config.yaml
intermediate_size: 448
hidden_act: "swiglu"
norm_place: "pre"
rope_fraction: 1.0
qk_norm: false
tie_word_embeddings: false
init_std_o: 0.00475
init_std_down: 0.00284
beta1: 0.95
lr_head: 0.0156
warmup_steps: 200
schedule: "wsd"
decay_fraction: 0.716
decay_shape: "linear"
batch_tokens: 65536
MLP neurons of a small language model. Each row is named by its layer, matrix (gate and up: input weights; down: output weights) and neuron, and shows model dimensions 0-95. Each number is 500 + 40 x the weight over its row's rms, rounded and kept within 0 to 999. Numbers have three digits each. A neuron's up and down rows have the sign that makes its largest values positive.
After each neuron's rows, "fires in" lists the words (lower case) most often at its 100 highest values on Wikipedia text that the model never trained on.

L11.gate357:537453494529507448562438471463534486576419437516491444512468523526428561542534500527485508525510537502476533467449471445506517488483465443532472441481437450523493453432577461480508484536486461391432534537507446464478525512511511494527470531535511452559436526489513472545558445466476505496
L11.up357:419531493474425508484463499583525469501463474446484456513474537453551470578406399536476455463502535485501549532514484489523507444557555526521544428497439508517477540488494436493490468455503472488506578583481564445504481466488537534551548500509444432486521425461501508500485482509557506531
L11.down357:533448533456495515523459443471502507570504495563517492492497470601472531542520395492532543551478495512539403472547487524517554430479521533490460557449490504556490566508612472514518523521498491515537439520467393514488535535551488508554503468508555417489444496481533524492497508473472522445
fires in: "of", "in", "studied"

L6.gate296:395550482543543498556557574429514510515486481522488543435482559549459517440451535505513536500511491542543388513478535473496517541455465481522563515535431483529520536544577537572510509508434515542512521474501463478463525512539531543511480430557476478567417475446486527487523496495556487502
L6.up296:470549525467443515504509474476512472543539526487527522540497528490468557494552539479573541509468485550520537531533497510579510544504505510471481493559429491443496523531499521534481484476480454450556560523500518443530488522575591556459459443515457434522446558546587571512474468458511522474
L6.down296:423465552529495498466486446493442502458495481487505464515505465449497547527515455543488452547475446486503558431394461450506463436518511533533493594514492558506563466515457517491480465507536522464413470502431503461558466496480523486548477502480462502455520484440505461466484444488523540493
fires in: "of", "by", "from", "under", "pancrase"

L11.gate28:508487443547547443569490481496447505560524464490520527417496487417516481443534533517543514445462487442540473463500514484536565508411515466468479485507556473585486429461450543488549517453465402468528551538569496483531498520447499569484554490528447557517514518471463484476458543503495505496
L11.up28:498475500501485530529487501463473536488509477444566531479477493501462511535493539436482506469514472479500493435480485436529527539472515577498489486452535494483461443527538466455504518460446487505481505532536515491444488508542461569501464553504495508581546489455487480486421502441435478504
L11.down28:541513506455471511556421524475439496535498472516539465510497509453491489490483482561511494521449570471554503492537505492525506448525475447519501509514459497448547511476556489508419528524516509451490497527488563509447438562544493510434510483523517469430473566583460481474441553527502497401
fires in: "the", "his", "some", "her", "of", "many"

L5.gate228:549461543470514522523431502475424518547472520519497478488469480475497562582478588523552491463502491503565470506459486573516580509553529505578532592534576456519527420566452502445557453457471482563508490527552468475505520505474455515499484508571506497505496461480474519498489488410504655469
L5.up228:527522521425513583501505459515457592469538483498599509534503396482527505468505536533513470501498524550520387490512500516463494479536444539467483496482587534470511555485430519421532486505524518449581504448501527499567581516518472510525531537499477551508418450464480505538543502470535539535
L5.down228:562508525465602592468434578552478582471460514449521520477490453466542494513479488526523495517461495492502481482509495532532520489573531513556493539498477465488521443435506532482489584531460532510547587510561552500486557528502505524470518506536507494441502505443538482480499502463552541527
fires in: "medal", "he", "that", "39", "to", "than"

L15.gate321:527498478470443545436464462505492533504446474490484523352513519528441477510508437529566477480482550498463559524551517519532468481457537509524498482548510503455557507468480446507527492549419546541443435475456549499517576584473582490503508528522487502522545503459513521504495464491452425416
L15.up321:468535469518498513529456443500413498482572514481447480525516473473513451468477434503519464508482472514445540509431451507453533470422445465517504484415466510538532531464521498497483547501458495452489501358521456505531552541532505542535558503514487553522545526470463534436420529512442490489
L15.down321:520471500465432494506479470510512487487464572469479425489504491509527555541524482513505561487516482497545551494544513492575453483575543497515529528538446462449482558504481518440443508463515454526514481541514434482476446441592486489549492456513555438532434513483487527596414529482525519545
fires in: "the", "as", "became", "s", "his"

L13.gate317:455525540461474468440464547508439478469498473512602432515567537500468512478472546510538536485531454474527447544512464505535509501470491507410440478453471495529490447499504443544516544594464502478480485544551513477520561496594556527589492470499457501440459490499519536492521519508523521546
L13.up317:531490525516501550551569446499535429485482525555508534515499539524460442476518558438479459565550486456534487555441588574496549488479527426500508479510516460509536515548564471471498443415436449535463493498491522586502387467506424504495522504483523463453484463556528518435521480531492506481
L13.down317:508470528591492469566511402498553576455526468539521498519536522500615552514536524518443468516475553536532450476475503573463480489531606467470469583530514487495419510609472518551508557498535474502512518476503463488524492488487491474436501523534585466490575486494534462506489520462483488492
fires in: "to", "would", "may", "can", "must"

L7.gate33:432471546531451411456552511471475495519424477545526492446515487498519537575466496431554550536545449520425526525462472477507456487487474575553487556461520450443563501494484431544539542573510490503572545535523531507522520494446449515518466554566558465485497515454475528494416461510517476503
L7.up33:481513493549517446476535541548461480472480507563498576511489481492497454492436454506524495453568518437544456539458436436495436526527517606489472551528497417487520477509518429485460523509445479517511483550520544564472547551501481561519511572509497505460489457473467513535478444466471500470
L7.down33:488524466489504441523521542473463515492531468557517522462528535474531518577464503521493521490501498504536520554580524429515471584478511614514508543517491475495534460541490459459473504581518472527508481506471520494476488497482448509455589555412428456481560519445453439492414479523526486485
fires in: "of", "many", "several", "few", "most"

L13.gate70:462441458524436533503437468497480510509484519586527488479458494449427499498506581492528510476520531454478552501466488555493464481528517478483481489526502515532432493527459474530522573575497473493567514537497553546477522478544505527477457524504493532592484420561523492535508474552544438504
L13.up70:530464511473554486542486485493574417457498501450481457499458425582539477518474466537538540514469462521530480494502476472467520551520511505496500512422487479466477493438457493488513490468603547525550457430509469541506473535479502469524527531551515472351468509467468465500452510521417457564
L13.down70:484513482548416560461492459532500515544522494545503572476539522465496506447502567488443451465492501494481517502488505446541453481512489493447526470522502514511465473507500503557477515469399470528533466571490579493472493462486566503475445461456480537652486524506522545555514494489536471444
fires in: "can", "which", "will", "he", "that", "would"

L9.gate109:525507531491528510476522497520513485508460462488463527547482546437450552479447562502404527560473497491517529514538459545447513465459507514487483415489477502466476475483463478458547557457518504550492542478535518498546550548500494486537467516504425510583528483498489548553474532591564545528
L9.up109:540526563476386517528492459440483439540433483591526440501488589582480546566484533457475464551602522482480449487474503541483538481483508487554532533498521540492535532544460457492498504462527493446526505506415506533535532524526417473449479534499521481374495463537499490521448525457508511499
L9.down109:547514561384549490520509502522467431434390484537537495441485557471450526518477520450519466471498531396530471451495521561503507526492503521531529507501530431459532488531484411562529549455508498419534491534565478500521477494478455486556420509495544441441576513524544419525510523472508527465
fires in: "to", "would", "may"

L2.gate25:519536513519481462484466532482564536467552462481487503455458493514572563480467460543419508507509515511569499524565494515445503530418509481464459439484521459481495477446547504481589528412545565485476484478556437493505522451532552465496537483478483534528503451502495577496517547556547448481
L2.up25:439461446421433506557504523430521557521470496452554527485536482473457474499514461467554537506494484447473540479517462459535493527595418469474478544537490446417541510536557481450533489460451503553482465527562534469515488517532484479502536561486509441477564583522554498536586532490528469548
L2.down25:447502446563510489491537522485558523499572425421478563483509458474494520510557477469488503517524366549516519487508550526469540525576507460489456487463474459495564458460516472433475527560451451421518492533537534501468477486549469476533497514410501490466459500499499511504543473480478435538
fires in: "5", "3", "1", "2", "4"

L6.gate215:525493472484554461548558499352524526462557434482519418432491559528480583432497550491485482463501522453471510571504461483530531478502510538487458547510410529486446427447490491486469497557497451523464543460553469592445515471521493553508503432488503506507531445474520520510541531405480503500
L6.up215:489499518488466509576494488481473515409480491438438526520480547506483538454501502523507498499427537487536529435485493517542483539519568526460479548533484493499556466532544540529483463476496451468527518504504515479566491525491549515541528517408430436508496592514511511470465509533507544466
L6.down215:474513550499473528474427492524511574482520475555512483507530523504552489524528501486488514477576418544552487501530532523430543462471454492516502480500491505535529516477590464443478515501522516475533587540444457485469481575538450497425490459524496538528464501502452460503522566494483547497
fires in: "by", "from", "in", "of", "aetbaar"

L7.gate350:450431488469424526477456469532483527457497477560502483521567521507542498528585501462524489460506508491519550565532537557525492459487544428548463458526445472506469518484534578466504511478488504515461452499589454492581559382548483516478522594509536505547511527511531547466560486501505471521
L7.up350:535442462454516491402490563572476487497571552525490545514463510547486544575519529451547470509482489496540496568463448497518493502512484486544441558586441497456530498533528535477483473516544519541519541481559516478539525508523516508470536529527491521536464564484532522546552522520566555511
L7.down350:491543524473512397419503490535558541506508484446524530439497474503494525467556493462499507473464453543583430560548564512496525467558488423551491487453459538450518511526521569586557524483502483509558527525492473530451505495528468500468513486532552533478484527506512557459452471488545514473
fires in: "m", "of", "in", "with", "cm", "km"

L12.gate433:496493532502466504533633507478508495579462511523450507535530501563471534506438467461485469522448454542496519533567501469505469473539492542457484493552543533507588474556468511502445495518516479458581496513473425429554518494536466491519510556538385474520502419435515474560471424533519488502
L12.up433:468470481460481502446408446476495541570474548479516539533510455552520528502500488503511499498503430475487441534605566525480498533529506507526488509515462429542494461481461489474448524470501376439532507555439543476522512456532485499524598561557515506504535544454492443463498466551550477554
L12.down433:518454509502558495504486488536485482457476509509499484495475447465493485463515504520544451512537512510516560458493444458544480521492473454510524506484457504535514555524506567460474524552424514525569512513473500544571575510460478453516428491460550466497538463552557532454542511456449514493
fires in: "an", "one", "in"

L11.gate388:542465583522571545494421498471468438493449481511513506545525540487444462435446489506495515494565488499463506490499541475473510524536523451530440416484545427533549455463541476489555489537534465483545506489538484438502529556504510478560558417557449531573495574450445514497549525420505512502
L11.up388:559547564548492529480587485496514440494528465505556568418498502472497557417528519432442420526486454492499418503541452488426494471473496470526588465506448482447464470540519479493516581450423497474505474542523545501463496501506569526512508504521520524531455505595585527530550532568522548517
L11.down388:602493488518441573520608552546539503444575444480511530464495502547528495459571533509486436476504515529452480433533565492460478484534489521478530493467579491492476525519510452566511510446519500532525524455517504508518487533530497571473489465473542418428446465543516526448469398469487539519
fires in: "would", "to", "also", "life", "career"

L7.gate426:480476435479537430511604456456503472603566445508541491435507578477470499496467462527481483520479469517465552477501524505448495556555513498456468555457517455552473480557477522476512515568595499584478499452468436494491474444497509522578493419556427414524480467462526502514480443478529469523
L7.up426:503480517506592513454506515498560442485559475429523498520516575569482442600450522431483474449527550456520451455472482506579530558548527493459515462389475524452449494499407467510457484517457488514538603523548442439479485517463529535530450549462460478466492512465495499558485498508528458461
L7.down426:501529523578476543501578416540514511516535480534466511438478487500514522454483471597539458440462527503431490572541514562438498497505518511542429529472499531514496523560459473505478468397610471495493449489489472536446456482505392448459525434503502513545425476512483401488489497462495513513
fires in: "about", "on", "in", "up", "to", "of"

L5.gate352:488526566511476548472467492577404462507484554544458544457500469457422464573516573488503467559501487482545530503491495555560457525476514489474496482506566470564503473508494460423466493414462516510507494507494485527477534531517501571451487484497564562453568519490439525466494497460551532518
L5.up352:445511549427492530505540457568540475465513487502473509520479500520492464526487504556513442465489556542533532472590528516438506501495507502583601476527499526516506548499483506437513498470523559509469493494415496533529503520507477485580496468515493488451568475497421419474526467517456498481
L5.down352:560477538501495488521487561513493524520493519470491467422499506430514571474500548490464530515485520540499457461503489498579480452502633547451532551546461498532445510504471404444573484569446523539480466456443499484496502468442541436511524453475478577485414452495495504503534497466546496531
fires in: "to", "can", "could", "that", "about"

L3.gate57:537481511476486392506490534500508483555544476508458459478570518491423396531479475497531473503517463527455466534433460528532444519488477496438542406496517592484512503535465481542552526502521525544488489554477561420556528410533539464402415530510433514549484487499516504569538485490533510497
L3.up57:522531505597540508401490539474486523446534545472523518469516507475502485559486470499461534480475460508543503473440528563371541517473488495457516559458544517537533593487529441522518522405455579499508466511529514477480507443484460469498524503384511560538603461465484524460519490514517503532
L3.down57:542542506566457521445471488428507499503511473436533574497496513480538526517441492464490550504404510471477504486559465515439600494543503465437438514473549451509545576482450459484545519404459476437464429475520473494465493553519432457592520487369545535478501458572483475549450477509527418565
fires in: "medal", "played", "record", "recorded", "albums", "apps"

L2.gate297:519450532537436516532566542454546409548429450486570466519480524492503413441492509506542520483557400544539518570515510501512463554435510538446551469511507510507473509517486506507461518502550534501535491519535475462479512520436616586503465443532552559531452463565463500501567486471487448518
L2.up297:474492516527520557558483522503480459521521476494480466538560468513518458472471469527532521528559497523515489535402419510533518529479574522495526496538510430537466503467490493488588519519550507535555450466504529486518467537449601510470529554536498547469509489587521533537520493522521460472
L2.down297:498465487517539453460503514459500461543604479561501452510516497557511517567554526517517483498463463489500481463560528511478556486449465469469557554460541551517466524507471489510443459491550488524459504499472452542544474475492482430485485490519475521441508494436518524486399475485509542510
fires in: "only", "all", "both", "number", "on", "of"

L8.gate3:505451531481426529457511449564535474525438528534490493508456494497498501563489440504555449446493486470465451486509493444506432533474477478476512561518544540522476529530398506446539494449538508492541541511525498559449491603510453541452467520495451472478451492470450511529564499540487472539
L8.up3:477553563443487513560578493530569492437410476537500444554478600500530436468491447530470464542518531450552583442451524519523531542515553547517521516478538532501569485536437441493480506410502473542530516506463528469489538560454535502462479519518467517470437539469514589510574476562569482519
L8.down3:499485462454506508501537498460425537504577479567561498462465511535558512514532608559550421454468483529493433505532533538502446476479540438456474522588466494522455561523545544506436490498481529474499500471507493524494434434538484517486470516451456479546500497547447472557462518430547541543
fires in: "of", "to", "within", "into", "particularly"

L6.gate330:456455554482508425465499503539440541477526508484543518466534508443561521412461473429567506481460460540514503556461484446427482421471524485491462572497482528491525462502517559523540519455609559478477466542613482510442527484535430552434507470486458527573500498462493484530541548485497502506
L6.up330:520518481453467553489513509581527484417465561430484429531472525447520492547501543470586532515485533527533481546492514503494512462441408511482501492492489561432466486512516539444544439518536475573540515519473560448442530487480470472418493487565491551501405508493504543516531523515485482517
L6.down330:500417464523479435499530454454439486483531425487520480437604497469562551448451499472503467532491476443561568604528439523488452523492530514435417518486378547456556445528523551570511493446485493521540440457545498535494469482530475457449612537504528524522476527444497488474471464453497493536
fires in: "of", "with"

L8.gate286:503472522504481554564461512476509509469416467445547532491482466508540487462459552563461545469577391549463505506482507464420540525449481517448514498505498450507476488482489488466505513536519550521567549502563534531502570477528509550480550517525510497500434463447513483506507550531550536492
L8.up286:455477572526525511505517559488459467520521417490523481514513487503542523519489461507538510393535526531532477553508461441474481545480554439525559528523573474495545563591519514486472544474575436465483508506454552578481524536519496611490494576478551563495525413496515486496517492534494454438
L8.down286:504455497466453448538489448514485513528534482517459486422449537469502520507555485454502548522491552495537496551552446511510490526482536442581420518528516522475408493536539498494551459481520453473531504555470484496466454518512473509513531527523502441485560478543511486480432538458493491413
fires in: "of", "some", "all", "most", "000"

L5.gate345:495522533529490525504568520424542498454426519444507453451461457499527511477551455502523490498518575554518478528480534501456524540449476459452439503437482486559499430525511471526518532505480551523584497504523510522529588567464442544472603485470502506484532510437505542470459508514365460438
L5.up345:576530539507506498502468463567564478397506463484480484472470414471526553501539495411484458465494537523428518548506438440488493483488438515451526438497457560528503456474503503542501515487522392519509483454589518482563506531520520501419521466462484521511499519539450516506503456475536468546
L5.down345:515559490551557550454481512518548534442522481535481474416535488520587530460440484501480483495559453524510507498564553442487544472505473546455511542481499556502476477560579443518476517472475458508490487457455575534547473457510532502436476450534512569484511514533456488537512464484507458482
fires in: "more", "as", "very", "most", "too"

L8.gate5:525501522506539519519487457504493570520437450551517436521531526515476503511540536488550533408489472500558454532480509502474599420518514523532509463450522449530483525428451499482583511506554469442527461497517384534506493509516540426513497488461532545509470515481536498629445531556519427542
L8.up5:469465465585521529403524459540481575557506502494447513488475502458556482513493462460495494545527487508516528446543495540514535564519448527515495517436492468557502504508491448518473494565503538531523471489450554546573518446485542510475418493551508475426559418449550515583428456528438466571
L8.down5:475488496530495533516530453487587504480444493513492445464528460544546529480522497488527574487561456464502507474477463542419542479525550437454521470474552515560518545437538531476448499526548515460447455510536493424499499542486523466474509425574552469504482493488587501558489568491436450500
fires in: "medal", "of", "as", "such"

L13.gate36:500468566522527561476479490515473452450525474458508466498484614472536509487434529489442460433473423493535554433532449523503580530510487478512500528494501455512504463540425520455474463402567481513473527474491508461474549574521470498468563485526432549487500460502416487552474509543537449500
L13.up36:529550536426553501424465507440485500492382547508451535501492525489448585516460510502417456502548500472489539533499475427437536508461520505455501504506469510493483534554455482498525430522533462474458479480423512483461557471502486543438522419486498470455500517481429502562519540485542490564
L13.down36:541509504453605477509514505525474507485498585522522490541471441458518482479586515484527521535529528397503389460466508568490537483544476492517463440540474504435523512492542490534453589529499502524525509464573562446533507464488504463602476565532527477459582495525549498470399497450496548533
fires in: "to", "t", "not"

L7.gate404:525500502436459473558489505509539536447458530553478489532503528441535562428509462488501465498486530512488481553418503435469577459388505530481476454526464461499481520502528544520537511507478553506444529509464509515509492501592491490606471460540548492625526459505503506509522532505504434494
L7.up404:555496525528480572494510485459532490507494492496513552567480517441513494474518536475472510466506433538572512531492499561482466492511565501513525532513514581483456475527532478470412518471539465451504420493442560493495483493548446584503488552482504478562517471547472500525456463476539556463
L7.down404:452575548536578549438493450534444515499503480447522524521484555534505445536542523516559492480500517455521552478480396510545470454483523491528492488473439460515532436573547512542522504521482488488510521492467445542463471468491505510526477488553476490476476569499586585529419512487454511472
fires in: "of", "as", "to", "for", "from", "s"

L7.gate328:479496483507506458516586459477511515513527461484480464523459489537590492476484510497591422485480458594493408595469514529471439495562489527526474513533469473447479491516525484499418487561486451530519514518488461502489551441556552490592566454535484466470544551486470490476475396460491465468
L7.up328:454497494551548601463498522551540539587535558443471510468474499475522524483515548563512472511531574501489436469507489515442505445512503506513496462489505437517543469503517434523434501467464463463548505511502449551482513488493455489463536470472472530426456426436522520500476475572484532495
L7.down328:519541522493469585490438539499504430489550514501578523456517496541482523469542500490434561468543570420425546476504548460602468559503575466478512502547490511458501532542441526524497519520417456534482490488466508522449476478486467495487465598459501489498519461440528520525439548493540573464
fires in: "a", "an"

L9.gate32:477515478517459489502528493514468553507506516477503486465452427475446542400476524396452474461536508467492468477566471491565437526550449496527478535576519491531456479502555503581503530456509528567522557474508473508571499500496495423389438483508429489491441493508516516489497544488487533426
L9.up32:517522469460475504577533479486481516579574504506424499511502474610508525536462459578497516518492556449532505516591419557544539528493518499506502509530569525451515533540508527491514467489447507471488493448505561500479512533543550520490534517478477568509587494491545540426566476435481492515
L9.down32:525473470463435507542545456456480584479640487422548506489509428523451458454530559570491441508483527517527575494511438550579495572546537480523444526507510438416518506480521508586487527445502537458473512452516495449519450474507483491489505527497524521489495523539528503446527475452441437458
fires in: "1"

L11.gate10:482534479455472476542558490522521457492494444513516531508474577478439439528501595439529466516469528503530473501490586557454553500491500553450523502449565493492479502491509541520541543555486468525457491381579479487512547586475482504557551472534506507517499470511568498495454470566521526551
L11.up10:558480542552482538471515533475489556486486529511510423472537471506554518495503505550471562571465477525506521527530506485531576486593542539523477454451526547556445455521507484493545425434537524448433484524450473495451523452533604522513495437521492547591502509482486443526531548479545511523
L11.down10:547532476513490479495426484429427514519497494439492530498554509545483462518572455614501491559429511536579511528540525464548410546442462486470530560585498531472510506492478540448470539521482496523494484521486490507517446433483484491457543479456572482447514541470459537550506469502488570464
fires in: "the", "he", "his"

L3.gate282:500486540551499502468449471563505491492485466475438494574539576466475433509502485501491452488434514578457470528505429513501460531497500427580467449486553594518444483510509408487493432509581468470511470474459542465533430422464511496512503529495507454515460567513590525541496502474495497546
L3.up282:511540493546573530539408521490576511491447549447452490483577526495465482487512459566469509487490567549426468513474467561537475548467507535567446432459556559520504543524586489491537469496590405479500478500446458518453380467454509470469562502520477531538537535498497499539509477501529484537
L3.down282:528509532523500514542485502498554538535421528472410496529527517496487409453520509488497415506450524534411459442460508564487454573455502508553502427541544506456484552503499492518564440472577415479504463494455517511456462493512498456497494560490496505537504570490486534502523523546521465554
fires in: "according", "made", "f", "make", "e", "wrote"

L8.gate215:536533532436543470479574504495517515503451480517508462529491571541493586564497462539426461532529500443568475505531540519505497433527497525512509487479493499514548475527453490473535505512470423455475511520590539476555537557469497499532515484609403497469523491565487495576417465505498505467
L8.up215:572492551497502541510557564455516496513462475511490564561472493461371531543525519435436520503483503492531453449525542553501550448507426512485506468513440551485594522515498510471574464438489419508527509521469478509499563505515440482513545501557530535549595460579514501533481523522522523458
L8.down215:507522536434614532492470516463487416438356497465445519509463586487489514481488551513536464537528498422528507520490488568521520482533477545484507467536483413437494456519491497481522519530533485510504545554582568519501439523471513451527505461508457521456568524555480412524445463499540533544
fires in: "to"

L5.gate34:417497504462539470548466469582442542477483546513485491516386512450540535499539488483577483506463516489508476499450501497502514440483532568530434525506496533566500499468492466494557457385483510509513495428498460501519475461497532579490502527488526510545513467514493511496516478509606455570
L5.up34:442477581413516540513522382550428468418540554461512514505467514469507530568523500518537421506494509467509461458490486499484451498504470507517457539412527583490531488564518523440601481498550503517498449493560538547492496430470500522475500529539530512462528528443453506548504468526510460562
L5.down34:395511540436555511531493414518458571490513577507505491509466537457500483459535492541516528423443491480490469478456517515548517465546504443504443523504463567544588521505492490531548499418460499465535550515549514493485445464521482478488519498546545569510474551472516520442544476533592478523
fires in: "had", "has", "having", "with"

L15.gate178:444551516472504500518492430566486424439485436502460532477425501511549513520464487479485497568555500466438508504496501475414507481425511544469472493475387448464516503535503515470550443431487477490440505529490490547563538495474521532529516474464443516457509467500488548538435481518453580460
L15.up178:562537513501549518491452553458491462503411426498492548500492551500482494442504487464485498522532494510496464422545505495577527479482517464433523439474513491501598518524500443457549534495519450481507490535535499473542536532515429514491438443512482531491486496564546479557440485517529491517
L15.down178:520553492489512448465595537456426569491521477425585493493470450520475494388483528462522529537543453357509494437500470555533494488545490478481501496445511499465487532522553484525416527512499443486503494493541489471546498465528512464533523561430490421514512447493531460497376512503520511471
fires in: "to", "would", "not", "can", "will", "may"

L8.gate143:506481553498494476521447459519516589494464456487480464462535478512519493519571502529532469506455486460533482436499450494465502527503535573523530558504509498533493545511458473466502514456542471495536473521567412472473380425459461500370448474546452529521493510515569491417516524490516503432
L8.up143:490575511495450482483565421576480571486493479465557422495499431518574528494560507478542487529534508502581463533467491484430494537457520512548495581462469509592503503475535488544533493444593546554512516550510570531472497509539539530475520540541500571493460473489549462485477478520492466496
L8.down143:546503479600530563501515500527478464555465494537465460505436577499542435501501559569511526510445473475525512529510529557567422521551497546522526460478490506541445473441445459525489508525504412469519512476475454525480492471549515480482579445517512444455477403587507504562478551522532421475
fires in: "are", "for", "was", "is", "were", "with"

L3.gate108:510483439546465492441537569532531461518469478474548420502465504468527519500441553487486551447518553599484599471526464447517491487411431504530558471560573522485538473468495532525519446496534484472483509524482560477473453439458513540549530493468494477491571524529537455488461433486439457481
L3.up108:533523482464505497479501543575558482541510503528463459480512497505507497526481478537443527481556554527494564562485487572514554505501447579472535495521421562496475482503535475514485596497471454477546454486489456503525504438536526450518483506462545557496497474554443477480556499504529516495
L3.down108:496495518462502567451539555579538445526511484553473438498519529479551508496480458512458498514570534555524563588518490503576536492510447565500515571512487527532494468517555510501488485539474389517496477460495489464508498445583462503488502452461492547381502508545482519505494486483509457484
fires in: "more", "too", "full", "rather", "result", "order"

L7.gate358:526556568536452484509556548537499525484495477511522520565528539544464463468469505452505558476531520469491495518564503551477532474446410523470527475631529500436505545504403474539480477507530522628530496479527526463479484474402467530454522520495455462536498523497403499465514442428498543550
L7.up358:565476512557488386464520572485405508513481527425541474510454492461516521459550560445433500426445529413506486530520467539443483509485486586593508530527550526452547441520443518458501509442541504474433507516532499523509492459545423459473495474515572508500519544447460462482490462536475468473
L7.down358:496523504519527486502523550489478524555582575397515524540434427445507515431518506437489532414459520438476484523470529523472472461481473533563489471509528570438545480498416486527505470494520484505560508511506491519469534438468440564459480467496526509502500564474431453414561444474468500485
fires in: "after", "for", "of", "age"

L6.gate71:538509471514464511481527491482449559537477422533482538504544497504516501507557477590521505435476481545402412514533558483484512530469472524421512474453468514528502429498469508535503428455473521495534512514485560490524546531485506512447521477505496501532499486475428404526495472503463562491
L6.up71:479566493524459435474514534539435513420515514503535480467484515485515523443472500513435500399475461491486427510562474531543470465450466440527474455507443510489521523495479522560482469486552457442527448479515494486487554566530543493468551533446580477436482454470448450547523517494513480566
L6.down71:497495507543453523476507490563487522470524527524468544562505523504530517508573491557475457406484541530514470511506470511452538537378463502516524561433433523513491500482469564530505430524524565573546489564468510523528434506450514479462403545570539522537538460475451519528497464482543566476
fires in: "for", "at", "international", "release"

L8.gate46:437472513470482477559552447491380519535508530452578494535520391494479481473463546454503513539576500557488481480546445545498502466506437525453516558519496416454513523558522557510551513543513482525497487543491575443539471508542456547547479512540515520562543457437445540556500444564530511510
L8.up46:497498432462464501498591455613432523525581516497421485545502502521513556502396465558492417557486555455529505540507476468456477525480478484483484572463472522535540498500494439446488539498489513583546506408482493470470486481457586501488491509477564535519524510494543570555470499512497441476
L8.down46:526510495517499511492488484441504502507524539558501420475539414601450494553491490527461514492428465549516518573470539509493441485498492455498490466470557422553463470417491494457508530569453571494526549500486464528491504492434449454587484545541504533523544534432541508527420499497503466495
fires in: "one", "that", "1"

L12.gate397:435447503477531521539538463511524522521568476439473454541521516543451569576472507526480498595537484486489595479478467485538547516553479503455491446447491573566540492538481417464462428533504517478518558451485436553529546515496543556557475478525463505592500440468499512546516443536442522475
L12.up397:405486509489532542553508526437492541505546429510505469533584521503441527567466532502456479456494518486551523473539457446547564483541399563522488472493438468536486548415473484519441485503460529494564581481541485594519499448550465513499493463591447517530451551413528508502436519441485528494
L12.down397:572487507471464489558555482487579563475448508542510463454490465480507516443566476503483433482482522504475554494472516529571484498503428516560434486533444489513493524462524530474529533493554532543442541436477522496477512486507491498483394492452437493503523459445616505518430499569511528502
fires in: "of", "by", "not", "in", "on"

L6.gate335:519444474427541526475568448540519523533475460482492441441516459498445484536457497497541509477525521558498584447519497571449519546495560543509472470499506459463495574495548447498432516510510530529549544447432513497544479508542519442611441504579480501430511467486538544547504468502543503461
L6.up335:509462481504502607503511507501531506458476476464532534474492487467488410527458484469528480452474509530451487444461454533526499505473462506485505469497539437553507492542497502477489507466453448390578433535489587495498505477547510502499525469536485555530467485430509559540432464441478498498
L6.down335:489536517473527555459471562535476520441567566449492468478474511403530491441548486450476554513520538464479443500508483453552501505491544529520500455431529544488540605506433487496492535502487516515459540458415499453501467485474525487590461487453512559468519522502491506495474487488493474529
fires in: "s", "he", "his", "from", "him", "who"

L5.gate381:532490447486506533502533504544446472576470523498458413478433561467463433537493628468456496486493436456458496505465473520553490421485487471492511444519516487562512509453409502483437456481502488562498551507505485475458522544452522516490537579512471504490531551510433584454424534570502425484
L5.up381:430471484497521452478487477528465462595486450481474550482462496489506469475464483415488526449582486479468503578524537559501472475558486505527504419542428538468555499407491499434499481521497495497535518495494489566549554490502476484531454533517522538457524437517476496446474483529511459556
L5.down381:500489607416511519455512494483526495430471509541549452533518495397513569493490469486526501501499519457495494471521604562548512504559481487546475465517509459432512427542550499456409571494470446522484552480514456429451420492573424532488475513549446532418541502538482421461490554497550559465
fires in: "would", "to", "helped", "could", "saw", "helping"